From a checkpoint of a small transformer trained on Wikipedia: LayerNorm before each block.
MLP neurons of a small language model. Each row is named by its layer, matrix (up: input weights) and neuron, and shows model dimensions 80-143. Each number is 200 + 30 x the weight over its row's rms, rounded and kept within 0 to 999.
Before each neuron's rows, "fires after" lists the tokens most often just before its 100 highest values on Wikipedia text that the model never trained on. A number after a token or word is its count.

fires after: " |" 94
L5.up209,183,212,180,187,247,164,220,215,158,199,158,234,201,205,127,184,215,217,144,202,207,207,238,224,199,248,212,233,208,154,212,184,165,166,192,181,242,218,202,167,190,193,268,165,218,235,152,237,187,184,178,188,218,201,135,273,179,200,223,162,198,197,235,203

fires after: "-" 22, " (" 9, " inter" 6, " over" 5, "ut" 4, " Inter" 4
L7.up142,180,176,170,211,269,175,224,181,157,224,203,238,148,142,219,218,186,244,227,150,212,163,218,234,211,168,240,179,224,220,233,182,215,234,220,268,208,230,219,172,210,233,211,197,192,235,229,197,242,161,217,230,182,241,160,161,155,200,214,160,158,194,254,193

fires after: " |" 64, " the" 12
L12.up37,148,160,201,246,193,192,183,212,254,192,229,232,145,202,183,244,197,189,154,183,207,180,207,231,230,184,166,192,162,189,150,225,200,235,159,192,153,139,188,200,192,163,211,211,194,214,170,229,211,169,170,210,228,203,188,253,228,226,201,197,221,185,198,198

fires after: " s" 15, " is" 12, " It" 9, "." 9, " loc" 6, "s" 5
L4.up160,207,227,178,166,189,220,201,165,191,249,195,154,194,202,189,235,191,195,155,243,192,196,161,256,195,192,258,218,161,154,189,245,187,238,205,255,226,194,229,212,199,177,227,162,221,166,206,213,247,211,223,124,147,153,215,158,171,214,204,190,232,228,226,159

fires after: " j" 19, " J" 12, " K" 11, "i" 6, "ult" 6
L6.up115,198,150,200,249,234,204,195,246,246,183,220,192,224,218,171,171,164,201,181,168,210,157,200,261,189,179,185,134,203,204,187,227,181,221,224,167,261,208,203,177,209,249,265,239,167,210,175,215,177,187,196,246,212,147,193,163,199,243,155,211,212,193,219,180

fires after: "\n" 90
L3.up212,188,211,207,205,200,176,190,199,171,196,132,207,188,191,217,186,167,163,148,234,203,187,229,196,174,219,225,140,215,213,237,208,241,176,159,217,215,220,175,192,172,161,226,168,170,196,191,216,245,211,227,205,182,172,203,140,181,167,162,177,186,230,189,134

fires after: " M" 29, " H" 22, " D" 7, "A" 5
L4.up203,189,191,138,163,177,185,189,257,215,216,190,203,243,207,196,213,150,214,226,231,212,239,233,178,230,183,232,223,219,163,208,152,200,172,182,194,185,193,214,209,196,209,262,186,178,164,192,202,192,154,171,208,180,201,182,216,205,172,195,209,191,211,248,188

fires after: " a" 48, "A" 25, "le" 4, " was" 4, " (A" 4
L5.up170,141,145,211,218,160,224,216,245,179,215,168,161,236,205,145,225,180,185,167,202,220,173,184,175,247,129,257,149,259,189,215,221,188,201,240,201,209,204,183,192,206,161,118,203,249,215,187,194,254,240,219,175,171,179,166,187,227,194,213,193,245,228,214,212

fires after: " D" 20, " d" 12, " p" 9, "d" 7, "l" 7, " Con" 6
L7.up29,197,252,159,165,238,226,189,165,221,231,205,227,199,226,180,198,216,214,183,189,167,166,196,229,236,230,193,135,261,220,159,198,208,252,179,133,167,164,208,199,205,256,230,205,206,240,235,245,242,172,207,207,215,197,235,198,221,212,235,179,122,231,196,209

fires after: " G" 55, " |" 8, " g" 8, "G" 7, " R" 4
L7.up122,223,173,242,192,192,198,229,243,208,134,152,239,228,159,203,185,213,144,164,241,189,201,248,213,167,247,121,220,225,231,227,143,189,167,222,193,172,211,219,250,125,170,169,194,201,147,207,217,203,201,190,208,157,195,254,221,199,193,163,197,206,235,206,163

fires after: " U" 24, " O" 12, " in" 11, " N" 4, " (" 4, " V" 4
L4.up99,228,215,212,177,202,194,204,168,167,173,193,199,165,193,223,189,173,211,201,165,162,262,177,201,223,137,232,155,191,244,253,196,223,237,186,219,202,222,191,205,219,199,214,198,173,205,219,196,255,174,197,182,246,188,183,176,160,210,223,157,198,158,213,164

fires after: " A" 26, " a" 19, "ut" 9, "a" 7, "om" 6
L5.up255,234,171,147,205,163,212,236,221,186,178,164,208,203,203,199,143,218,177,128,122,250,182,221,175,189,161,216,148,207,160,245,212,210,198,220,252,263,219,220,168,241,174,239,239,242,190,239,177,209,155,200,226,162,191,235,208,137,167,147,231,240,174,252,140

fires after: " P" 29, " p" 17, " |" 10, " Sc" 6, "p" 5, "pp" 5
L10.up155,208,195,171,230,219,211,217,148,215,216,160,215,253,194,230,220,199,222,164,218,195,151,216,147,202,204,168,233,231,210,133,154,232,221,193,198,120,213,200,154,248,216,202,205,168,220,151,179,192,251,160,244,143,196,220,180,152,258,190,193,176,201,213,139

fires after: " h" 11, " g" 10, " f" 10, "-" 8, " sy" 7, " (" 7
L4.up358,182,171,185,180,203,193,216,231,176,222,232,232,151,183,173,267,187,186,238,127,206,179,225,191,230,170,194,152,265,114,190,190,247,261,151,227,187,229,220,258,253,188,211,153,200,157,225,211,197,167,190,182,243,183,197,181,225,217,175,214,233,228,168,192

fires after: " M" 24, " C" 11, " R" 8, "ac" 6, " Mc" 6, " Ag" 4
L6.up95,137,214,157,170,163,209,227,231,233,196,215,210,188,181,233,232,158,241,212,213,205,227,196,242,239,214,165,202,177,182,158,183,228,173,187,214,162,177,159,202,189,180,249,184,210,216,250,181,206,241,234,172,194,193,219,164,160,193,191,165,243,168,194,225

fires after: " (" 29, " \"" 20, "-" 9, " [" 7, " un" 5, "\n" 5
L5.up330,213,222,203,174,173,234,230,203,198,191,162,191,174,202,181,232,173,244,213,205,218,197,193,216,248,201,194,190,236,225,231,203,180,256,183,221,234,192,225,210,163,217,223,165,187,233,266,166,159,243,239,209,232,196,177,204,242,165,169,184,226,204,247,198

fires after: " |" 98
L6.up249,200,257,164,221,210,175,197,222,169,135,204,260,232,243,120,210,161,228,183,230,149,237,204,222,216,183,195,205,229,202,175,191,133,199,190,191,222,226,214,213,168,193,231,194,153,210,166,216,243,211,203,198,184,173,190,245,165,210,168,213,201,190,189,185

fires after: " M" 13, " m" 12, " s" 10, " D" 7, "-" 7, "|" 7
L3.up197,172,242,202,210,250,237,200,189,150,240,228,234,228,209,180,212,158,151,203,198,150,230,205,176,228,213,174,182,230,212,268,245,258,213,222,206,160,179,142,188,193,230,223,185,213,184,247,208,233,209,222,129,210,207,209,181,184,210,145,226,239,188,163,202

fires after: "\n" 68, " P" 7, " the" 5, "ts" 4
L7.up14,154,230,156,231,236,138,218,168,190,188,138,173,174,244,210,236,185,207,181,196,202,188,193,209,264,190,208,172,217,192,211,158,219,205,203,212,189,178,158,208,234,247,252,156,218,169,226,207,237,233,227,202,197,161,268,193,201,152,174,190,193,210,247,252

fires after: " R" 17, "E" 15, " Re" 10, " fe" 5, " le" 5
L7.up310,232,204,199,190,200,273,215,218,212,155,169,194,223,189,182,204,169,167,166,223,247,254,244,197,231,209,241,251,189,193,222,195,294,244,228,197,249,217,198,180,224,177,195,217,167,183,192,238,175,247,165,181,159,179,254,200,189,238,214,190,193,199,223,215

fires after: " re" 19, " de" 13, "-" 9, " dis" 6, " con" 6
L6.up153,222,216,196,176,237,222,209,158,272,175,221,211,171,181,217,230,222,176,211,228,184,167,191,235,199,206,181,180,226,215,181,168,224,256,224,197,156,201,245,213,216,227,227,218,231,273,195,150,210,230,173,194,168,186,174,181,219,145,236,170,134,171,203,223

fires after: " |" 78
L3.up44,191,173,244,177,143,153,219,201,238,213,210,221,205,210,211,238,193,236,145,172,155,218,159,144,224,205,246,200,205,199,144,208,196,173,229,197,246,175,244,165,184,177,193,176,191,213,189,269,177,252,157,192,163,195,226,227,197,243,199,181,193,198,244,198

fires after: "A" 11, " F" 11, "E" 9, " fin" 7, " res" 7, " New" 6
L5.up171,224,199,239,249,156,255,166,218,169,209,271,238,253,175,157,230,197,179,195,207,229,184,245,195,188,226,173,194,183,212,151,246,180,214,223,187,219,123,183,194,256,186,136,193,197,159,163,196,228,245,205,200,213,222,237,174,286,140,227,233,192,194,204,209

fires after: " f" 24, "W" 10, " w" 8, " (w" 6, " 8" 5
L5.up337,155,211,175,231,217,202,215,218,206,227,200,249,241,146,182,201,155,250,193,218,224,198,189,226,129,152,302,235,209,152,208,212,169,178,203,161,169,215,178,211,204,189,199,195,218,167,186,207,233,224,222,177,203,219,219,202,197,202,212,235,203,213,270,207

fires after: "h" 15, " K" 12, "w" 10, "b" 7, "i" 6, "k" 5
L5.up316,199,139,222,210,177,227,188,211,224,243,170,241,182,190,168,197,219,177,176,208,227,144,181,221,186,208,249,253,178,155,198,247,172,191,193,196,238,183,185,136,171,183,200,227,185,192,189,248,185,182,185,263,213,215,213,176,162,205,195,180,194,186,207,131

fires after: " A" 39, "A" 16, " a" 10, " (A" 5, "a" 4
L5.up291,173,137,208,249,187,223,188,231,122,165,259,224,178,186,141,202,149,200,187,134,162,158,248,193,204,167,236,176,195,200,199,232,193,225,230,234,220,147,169,141,173,212,255,189,214,181,154,201,176,185,197,215,216,165,169,176,232,207,165,240,220,173,212,180

fires after: " |" 23, " 8" 8, "1" 6, " 17" 5, " 6" 5, " 27" 4
L6.up275,185,241,183,206,119,258,227,193,202,209,192,226,219,233,154,152,243,185,211,187,218,171,203,209,222,178,201,226,237,247,152,178,184,187,174,206,241,164,196,166,151,232,261,217,219,202,248,190,213,184,215,198,193,211,204,188,126,171,169,150,155,222,212,200

fires after: " the" 40, " was" 12, " and" 7, " The" 6, " Ju" 5, " en" 4
L5.up357,217,220,227,244,175,207,151,154,219,178,152,182,182,239,190,255,151,161,154,271,180,199,170,187,258,166,181,157,212,214,138,220,158,169,159,245,206,208,183,222,176,152,192,167,185,254,178,208,214,283,145,166,256,187,210,202,203,245,210,228,191,193,231,193

fires after: " m" 15, " M" 13, " Ph" 7, " h" 7, " c" 5, "N" 4
L4.up336,207,156,174,184,227,215,186,200,234,216,220,225,157,224,205,209,171,203,251,274,249,225,170,200,195,234,160,235,182,186,273,206,185,258,166,211,228,201,186,231,193,210,201,210,167,193,267,245,209,218,236,201,200,226,200,194,258,184,208,201,247,184,235,183

fires after: " was" 17, " is" 11, " were" 10, " in" 5, " north" 4, " s" 4
L5.up370,216,201,211,197,189,236,235,164,147,257,215,203,201,143,149,265,143,213,162,184,213,176,207,272,169,205,215,212,190,217,189,225,168,246,159,245,213,187,190,212,208,218,178,191,200,211,172,209,194,190,181,195,161,253,222,187,171,259,223,220,176,147,257,220

fires after: "|" 20, " on" 13, "-" 12, " On" 5, "\n" 4
L4.up229,217,181,165,139,209,163,239,179,235,212,160,166,163,182,190,217,185,274,219,190,175,218,204,171,191,211,202,210,257,183,184,209,198,206,177,159,229,184,200,164,221,175,202,194,172,186,174,202,197,219,201,229,190,180,133,215,202,222,254,214,169,205,175,199

fires after: " m" 29, " p" 22, " ar" 7, " E" 5, " im" 4, " P" 4
L5.up211,117,220,171,170,229,181,216,207,197,172,173,198,224,234,237,178,195,225,226,201,201,189,239,212,202,238,172,168,173,224,225,170,203,242,175,242,240,233,167,238,199,206,254,187,222,176,179,193,157,211,221,159,217,203,189,148,227,221,202,231,192,211,184,221

fires after: " (" 27, " \"" 22, "-" 6, "—" 5, "ched" 4, " D" 4
L4.up236,226,222,194,153,246,207,270,175,155,176,223,170,203,219,181,221,207,192,194,206,150,172,167,200,267,240,188,208,225,227,194,186,195,218,208,202,230,190,256,199,196,186,170,160,168,201,209,200,206,208,206,210,221,225,142,133,235,200,235,165,204,210,216,184

fires after: " l" 21, "-" 8, " bel" 7, " la" 6, " dis" 6, " s" 5
L6.up329,191,268,214,231,177,235,211,178,236,220,143,197,174,152,221,227,182,237,171,160,207,199,158,236,227,212,182,167,246,214,188,187,172,167,199,216,202,249,232,196,259,183,177,176,161,233,153,216,237,195,230,167,165,240,241,141,177,154,205,213,153,172,204,224

fires after: " S" 29, " K" 7, " T" 7, "u" 6, " R" 6, " d" 5
L5.up9,177,196,215,200,213,168,141,212,214,221,218,178,160,234,184,114,217,143,177,198,194,179,242,182,230,257,188,239,233,182,229,179,176,248,174,166,227,223,183,192,175,206,221,202,179,169,217,187,199,205,221,228,215,131,208,225,194,233,142,212,204,176,210,206

fires after: " the" 25, " f" 14, " a" 10, " in" 6, " 7" 5, " The" 4
L4.up273,192,220,181,238,159,246,245,222,193,177,216,210,158,203,202,231,228,214,226,174,235,223,255,230,236,218,177,205,175,180,193,213,186,251,180,176,209,179,221,144,218,227,214,216,221,276,174,186,188,168,203,153,196,152,206,219,202,179,216,224,173,166,225,164

fires after: " m" 18, " E" 10, " M" 10, " ne" 8, " (" 5
L4.up70,165,258,140,204,209,155,227,216,238,155,169,232,198,223,218,212,196,254,249,226,230,191,222,191,191,206,180,204,205,178,213,204,143,223,161,201,184,222,221,262,196,158,201,221,132,229,228,180,209,212,212,208,206,196,177,233,188,212,224,197,229,199,251,273

fires after: " de" 18, " re" 16, " ro" 15, " al" 8, " De" 6, " Re" 6
L7.up241,173,263,170,155,222,208,204,214,195,239,200,167,175,193,257,211,168,210,182,155,182,181,233,196,215,206,183,207,226,167,180,230,179,232,214,183,208,162,202,189,208,200,166,209,212,235,156,155,197,171,218,216,194,184,227,178,158,215,218,184,189,248,169,186

fires after: " G" 52, "G" 18, " g" 13, "g" 4, "St" 4
L7.up145,208,165,193,197,146,199,192,192,253,155,198,192,202,144,223,267,183,233,234,213,181,211,246,208,154,189,148,232,213,201,210,183,212,174,166,229,162,220,200,237,216,188,257,197,194,243,215,181,205,172,180,244,192,195,235,226,202,181,216,223,227,206,205,206

fires after: " E" 18, " N" 14, " Re" 13, "E" 6
L4.up68,211,203,202,216,164,176,221,205,224,188,213,240,252,232,237,214,205,175,208,202,222,219,209,154,220,160,184,204,220,201,242,219,177,211,178,211,218,151,223,218,177,200,209,224,224,191,230,170,147,264,245,180,216,207,246,239,201,167,172,189,203,177,261,196

fires after: "." 13, " St" 10, " B" 10, "==" 9, " R" 9
L7.up372,191,180,158,190,179,202,227,210,232,209,186,238,160,218,204,219,148,171,187,237,184,205,192,207,221,217,211,179,206,227,153,138,187,222,150,104,204,168,210,175,186,193,185,201,151,174,173,240,231,218,183,218,154,228,229,192,245,189,279,144,210,223,218,162

fires after: " E" 36, " A" 17, " M" 9, " H" 7, " Y" 6, " L" 5
L5.up37,193,162,208,191,177,199,199,250,154,165,200,226,178,211,196,194,160,180,208,206,223,164,166,234,251,189,184,169,216,144,220,164,171,201,221,207,167,207,188,217,180,188,245,218,158,209,208,202,213,183,150,184,164,197,280,232,253,221,176,191,201,231,248,234

fires after: " H" 29, " M" 21, "M" 18, " m" 8, "H" 7
L5.up381,172,161,189,183,217,208,198,213,202,176,165,212,231,215,241,204,209,215,182,272,181,231,185,217,249,266,209,227,241,237,254,165,184,228,190,246,190,153,146,177,171,184,215,179,202,176,191,226,163,219,220,192,182,190,186,256,143,225,191,155,228,184,171,239

fires after: "\n" 33, "-" 11, " |" 8, " \"" 7
L12.up380,178,209,202,223,198,179,201,174,160,241,168,154,196,138,160,216,156,221,168,232,184,157,233,225,142,208,232,179,240,196,223,171,225,220,187,183,250,212,245,219,209,205,232,155,211,195,156,164,224,164,215,197,212,210,183,191,237,187,212,194,230,150,197,170

fires after: "-" 23, " de" 13, " De" 11, "o" 9, "i" 6
L7.up336,231,177,199,145,224,193,176,180,245,209,163,166,169,228,187,205,109,222,193,232,182,147,218,203,190,187,206,186,273,187,178,181,206,197,199,177,211,174,229,204,211,159,191,235,191,226,189,184,171,209,197,223,229,198,263,190,202,179,185,172,219,241,175,171

fires after: " R" 19, " s" 18, " r" 9, " S" 7, " c" 4, " w" 4
L5.up166,193,195,233,207,228,209,231,191,219,214,177,206,221,242,190,233,173,165,178,233,210,241,156,241,210,190,189,147,260,247,209,227,214,137,209,176,197,174,226,184,131,188,212,167,170,188,241,223,210,138,243,199,160,239,212,186,217,181,219,233,114,195,179,210

fires after: " m" 17, "om" 10, "a" 8, " H" 8, " M" 8, " ph" 6
L5.up16,246,189,213,229,203,222,185,221,215,184,158,193,189,183,238,183,161,221,225,201,233,195,194,220,211,179,193,231,208,239,198,175,180,162,206,271,185,210,173,215,227,149,208,104,221,159,188,215,138,155,188,170,179,224,142,206,248,236,233,194,175,197,173,201

fires after: "-" 30, "|" 9, "==" 9, "ording" 7, " con" 4, "." 4
L4.up173,147,203,221,180,174,182,222,165,225,194,227,206,181,247,223,221,248,192,163,222,219,196,171,120,235,209,165,200,180,151,224,145,226,246,177,184,207,177,196,210,212,192,195,189,197,201,249,226,240,196,221,166,147,220,146,173,297,213,266,170,185,250,186,231

fires after: " |" 38, " V" 9, " W" 8, " R" 6, " w" 6, " G" 5
L10.up62,183,175,184,203,220,198,212,227,243,170,204,198,226,224,206,207,196,215,158,188,224,257,179,187,192,210,211,193,233,154,213,151,197,205,249,223,171,225,216,171,225,170,190,206,134,175,151,190,219,160,222,252,204,211,226,202,214,173,233,206,199,126,198,210

fires after: " D" 25, " H" 17, " K" 10, " W" 6, " L" 5
L10.up165,219,217,160,180,243,197,222,273,177,205,208,193,219,192,172,213,156,201,151,196,215,214,224,196,198,250,159,213,251,209,252,154,222,208,131,172,192,194,166,198,207,201,200,174,160,207,225,203,208,173,195,202,195,231,245,196,240,217,206,201,197,185,199,227

fires after: "\n" 46, "-" 15, " de" 7, " \"" 6, " '" 5, " (" 4
L7.up140,114,179,206,243,189,214,200,167,202,213,169,199,191,176,188,235,147,211,242,206,217,194,195,182,264,189,183,124,193,211,201,169,226,261,221,213,205,206,197,184,194,202,210,194,168,250,246,164,194,243,229,234,176,164,188,184,235,224,182,211,194,182,190,223

fires after: " the" 19, " c" 13, " a" 12, " The" 7, " Co" 5
L5.up215,165,187,179,204,210,226,225,157,221,220,191,154,232,168,208,167,228,201,238,194,207,200,178,256,220,277,190,206,188,183,186,204,191,231,218,183,188,192,208,180,180,163,198,223,233,219,203,188,213,168,144,183,239,248,214,191,190,209,252,199,214,183,172,236

fires after: " on" 31, " the" 10, "-" 6, " |" 6, " On" 4
L12.up311,186,226,172,157,250,152,193,172,165,251,174,216,226,240,129,183,144,237,222,153,166,215,243,171,174,153,227,159,241,193,173,219,210,190,177,200,191,194,251,189,233,160,194,214,224,215,197,187,189,212,232,190,148,144,200,226,242,191,198,229,218,189,162,195

fires after: " m" 19, " Y" 19, " ne" 11, " y" 9, " do" 6, " H" 6
L4.up259,200,227,205,236,175,219,194,232,206,206,216,279,187,236,253,192,128,250,133,213,223,189,257,176,187,214,226,241,213,162,217,182,159,162,134,244,215,249,156,216,183,226,173,175,116,220,251,166,174,180,188,187,205,179,211,202,189,185,174,214,194,202,183,232

fires after: ")" 16, "  " 14, "'" 11, " |" 8, "\n   " 7, ";" 4
L3.up3,221,200,126,266,223,203,236,203,219,185,164,222,193,221,144,171,196,194,182,153,214,199,213,233,156,191,243,208,224,235,179,137,154,200,229,197,190,238,206,206,159,163,195,218,151,185,164,239,239,210,243,263,188,204,185,214,236,179,153,211,212,235,240,190

fires after: "-" 41, " inter" 12, "–" 5, "i-" 4, " (" 4
L4.up47,248,229,237,202,239,181,245,203,145,156,205,196,162,211,197,176,189,203,170,222,216,224,222,234,219,214,201,213,182,195,268,216,222,161,188,225,161,198,222,232,211,192,160,208,244,199,209,207,208,207,227,260,153,224,187,174,159,157,173,199,183,222,214,237

fires after: " the" 19, " a" 16, " an" 13, " A" 5
L11.up269,225,213,196,213,183,184,186,186,189,185,183,240,151,211,237,133,210,210,190,157,237,163,184,235,249,155,186,171,224,184,212,218,128,194,191,250,233,253,230,201,239,166,186,236,234,126,218,221,189,217,156,148,191,173,224,270,173,170,237,209,233,213,178,160

fires after: " gu" 31, "oc" 13, " qu" 11, " vi" 5, " Gu" 5, "qu" 4
L6.up353,252,216,144,202,198,209,243,245,239,159,204,222,227,235,224,176,208,158,146,244,209,200,238,193,195,223,192,217,205,194,168,216,197,187,238,177,199,180,183,198,194,191,248,180,181,254,227,148,236,199,139,207,203,207,215,162,207,204,171,211,159,178,209,170

fires after: " The" 21, " the" 17, "The" 5, " has" 5, " had" 4, " a" 4
L4.up345,219,147,163,174,179,166,201,253,148,178,179,137,203,224,192,193,191,171,165,227,208,137,202,205,202,187,228,174,249,178,204,209,226,165,179,198,202,182,151,170,201,184,234,195,193,185,207,204,140,233,210,197,199,242,221,212,207,237,260,199,225,187,223,216

fires after: " R" 23, " D" 14, "R" 6, " v" 6, " r" 5, " d" 5
L7.up237,142,215,135,184,198,196,172,200,246,235,180,197,198,234,168,260,132,240,165,196,171,207,195,229,195,198,215,224,218,240,182,233,182,253,183,215,176,230,167,195,169,212,231,225,172,179,198,228,186,244,203,180,238,183,167,230,228,185,221,140,120,206,201,187

fires after: " A" 28, " a" 19, "A" 13, "le" 5, " te" 5, "a" 4
L6.up310,204,167,204,198,136,203,200,222,153,214,194,189,158,207,226,155,193,193,217,167,218,177,235,172,238,206,190,136,267,188,281,251,243,183,243,191,237,207,203,212,181,226,122,212,160,226,185,202,169,202,236,222,174,211,222,232,183,202,168,240,216,172,210,231

fires after: " |" 58, " was" 5, "us" 4
L10.up65,212,161,217,183,197,158,156,218,157,189,239,238,185,201,147,223,174,195,172,169,216,182,230,193,196,195,138,213,212,174,225,185,184,253,234,231,197,117,264,208,196,195,205,198,145,171,177,270,254,245,188,266,180,190,141,222,242,170,186,209,135,253,201,176

fires after: " (" 17, " \"" 10, "-" 8, " along" 7, " '" 6, " M" 6
L5.up322,260,176,218,218,224,226,198,205,140,264,226,222,178,188,178,211,169,203,234,248,200,219,166,156,202,180,190,119,239,202,286,220,210,180,197,171,185,214,217,244,171,206,207,240,183,251,214,186,211,164,211,194,231,167,164,182,217,137,181,234,208,187,219,186

fires after: " E" 26, " (A" 7, "-A" 6, "l" 5, "a" 5, "E" 5
L5.up380,198,230,207,233,157,165,245,203,173,184,196,190,160,193,209,190,193,242,229,220,216,218,185,217,240,187,163,171,216,230,211,248,165,189,202,264,226,154,184,270,188,138,255,195,182,269,233,209,171,240,198,156,131,186,193,217,220,161,194,154,186,209,198,218

fires after: " |" 44, "==" 16, "-" 10, "|" 4, " v" 4
L10.up258,154,162,133,152,175,205,211,167,186,204,211,208,212,198,212,200,217,214,195,163,152,177,199,162,208,194,217,197,138,218,200,204,224,192,200,178,254,174,239,159,220,162,199,189,194,231,208,197,204,229,247,249,199,199,243,105,213,214,198,199,196,211,233,245

fires after: " F" 15, " e" 9, "-" 9, " (" 7, " " 6, " Be" 5
L11.up190,211,184,173,134,229,253,160,218,189,198,228,216,156,179,178,166,200,200,214,177,208,181,241,217,277,181,198,190,169,157,163,198,230,228,224,254,221,201,186,201,204,190,170,156,192,211,167,189,191,212,156,198,210,205,218,215,166,174,234,181,223,251,192,212

fires after: " D" 27, " N" 19, " V" 11, " R" 8, " K" 6, " G" 6
L6.up96,177,228,196,187,184,192,190,205,213,218,204,212,230,180,166,181,146,159,171,168,276,194,250,233,202,205,193,197,217,175,211,193,173,210,185,246,221,156,173,162,214,215,289,184,122,185,224,148,225,172,234,189,207,148,202,167,235,202,148,232,178,240,210,232

fires after: " the" 26, " a" 15, " \"" 14, " O" 9
L4.up289,194,176,181,205,197,184,229,231,166,173,215,197,140,198,123,158,170,216,212,192,213,213,205,244,207,174,248,220,261,190,208,239,202,221,160,181,155,207,190,196,183,169,203,198,187,196,141,155,219,195,200,173,227,283,221,220,187,260,191,160,221,193,215,223

fires after: " a" 14, " b" 14, " Col" 10, " j" 5, "a" 5, " col" 4
L6.up158,221,196,208,143,144,183,226,230,223,176,250,190,179,217,201,203,196,175,162,138,224,228,205,185,241,140,202,193,166,198,256,183,220,202,233,222,244,191,252,242,210,266,181,198,246,176,236,201,195,205,179,204,171,172,230,157,226,180,225,231,167,157,193,124

fires after: " N" 18, " C" 16, " R" 11, " V" 8, " n" 6
L11.up363,199,198,174,218,254,212,182,174,248,245,232,207,224,229,224,184,159,189,155,190,201,252,188,246,260,187,190,223,226,154,175,184,269,140,212,200,193,180,202,195,222,177,285,185,146,214,198,230,192,143,225,187,195,139,214,152,151,182,145,254,229,135,223,235

fires after: " Y" 21, "a" 12, "h" 6, "e" 4, "w" 4, " y" 4
L5.up60,220,198,180,225,174,200,162,219,179,214,222,203,156,205,168,194,165,208,189,192,256,214,231,168,161,206,193,202,180,90,290,226,161,218,202,175,232,238,229,224,170,204,194,234,153,207,227,172,164,264,189,159,180,179,170,202,200,215,173,199,169,240,185,171

fires after: " |" 29, " of" 13, " in" 5, " by" 4
L5.up274,183,193,197,154,171,235,202,201,212,133,178,189,243,180,218,207,169,187,140,226,222,180,214,204,129,236,216,169,147,237,212,209,222,194,209,210,196,162,267,205,193,186,190,209,195,190,189,249,187,220,144,169,226,175,246,225,218,196,134,215,148,174,230,187

fires after: " m" 24, " r" 10, "ount" 8, " R" 6, " w" 4, " Sw" 4
L5.up2,195,211,155,215,212,155,236,263,150,200,186,168,230,229,174,148,192,188,174,197,186,252,170,212,192,171,168,159,208,241,179,180,237,164,214,209,162,217,213,223,166,219,218,222,201,191,238,226,178,175,217,193,178,242,166,190,183,172,254,180,223,201,256,240

fires after: " w" 31, "it" 9, " W" 9, "w" 8, " (w" 7, " th" 5
L4.up267,180,231,180,202,231,160,169,187,201,194,225,194,211,215,162,230,195,220,156,179,175,136,223,245,174,203,205,196,239,189,187,175,151,161,184,161,232,217,152,166,139,182,187,205,235,191,178,234,198,233,206,203,246,229,197,159,214,165,195,191,207,173,214,204

fires after: " —" 23, " |" 21, " 1" 9, " 5" 5, " 0" 5
L4.up248,195,198,169,260,161,175,232,201,219,206,198,198,225,250,234,257,177,194,132,185,182,223,237,237,257,226,198,190,210,193,174,194,214,162,189,186,190,228,192,156,178,167,215,291,207,189,160,199,201,240,164,210,224,220,180,221,196,172,167,167,210,218,181,179

fires after: " the" 15, " a" 15, " in" 12, " |" 7, " C" 5, " at" 5
L7.up246,220,196,183,181,201,181,255,186,176,195,196,223,234,222,128,184,246,219,191,191,226,192,178,225,258,179,198,163,179,233,196,196,195,196,178,231,128,160,250,191,208,172,177,154,235,199,215,272,172,194,224,236,227,167,239,258,202,183,173,222,253,171,240,163

fires after: " de" 16, " Al" 13, " al" 10, " d" 8, " G" 7, " D" 7
L7.up111,240,175,197,171,182,170,161,177,223,146,178,246,180,199,205,171,159,228,209,221,229,183,180,191,175,248,171,160,232,238,212,229,179,226,240,283,231,145,174,232,232,224,207,156,142,196,213,171,154,171,183,215,185,201,181,170,204,215,204,179,248,196,203,189

fires after: "-" 19, " the" 12, "," 7, " and" 7, " \"" 5
L7.up148,200,229,180,164,176,214,215,216,209,233,182,119,226,179,211,210,163,221,217,163,179,146,204,224,221,157,143,188,222,263,162,186,211,215,196,223,207,173,228,243,196,130,239,176,201,237,170,205,195,192,207,221,173,216,174,214,203,189,246,190,219,189,221,173

fires after: " Al" 21, "-" 18, "ac" 9, "ar" 7, " Bar" 7, ":" 6
L6.up80,238,214,226,143,164,253,215,261,173,187,161,216,130,184,188,203,167,174,185,199,210,201,183,266,221,225,146,175,199,204,184,177,148,207,203,220,193,194,185,192,202,196,225,161,187,239,254,211,223,153,182,196,175,192,209,166,186,180,192,131,176,176,196,179

fires after: " an" 19, " the" 17, " a" 10, " A" 6, " An" 5, " The" 4
L11.up294,223,238,171,212,210,178,212,198,180,178,188,217,189,240,210,190,182,234,212,214,193,175,154,189,231,228,201,163,217,188,158,155,160,214,272,206,205,211,190,238,228,204,219,267,203,226,180,173,157,194,171,191,165,198,186,198,171,222,150,200,256,244,225,129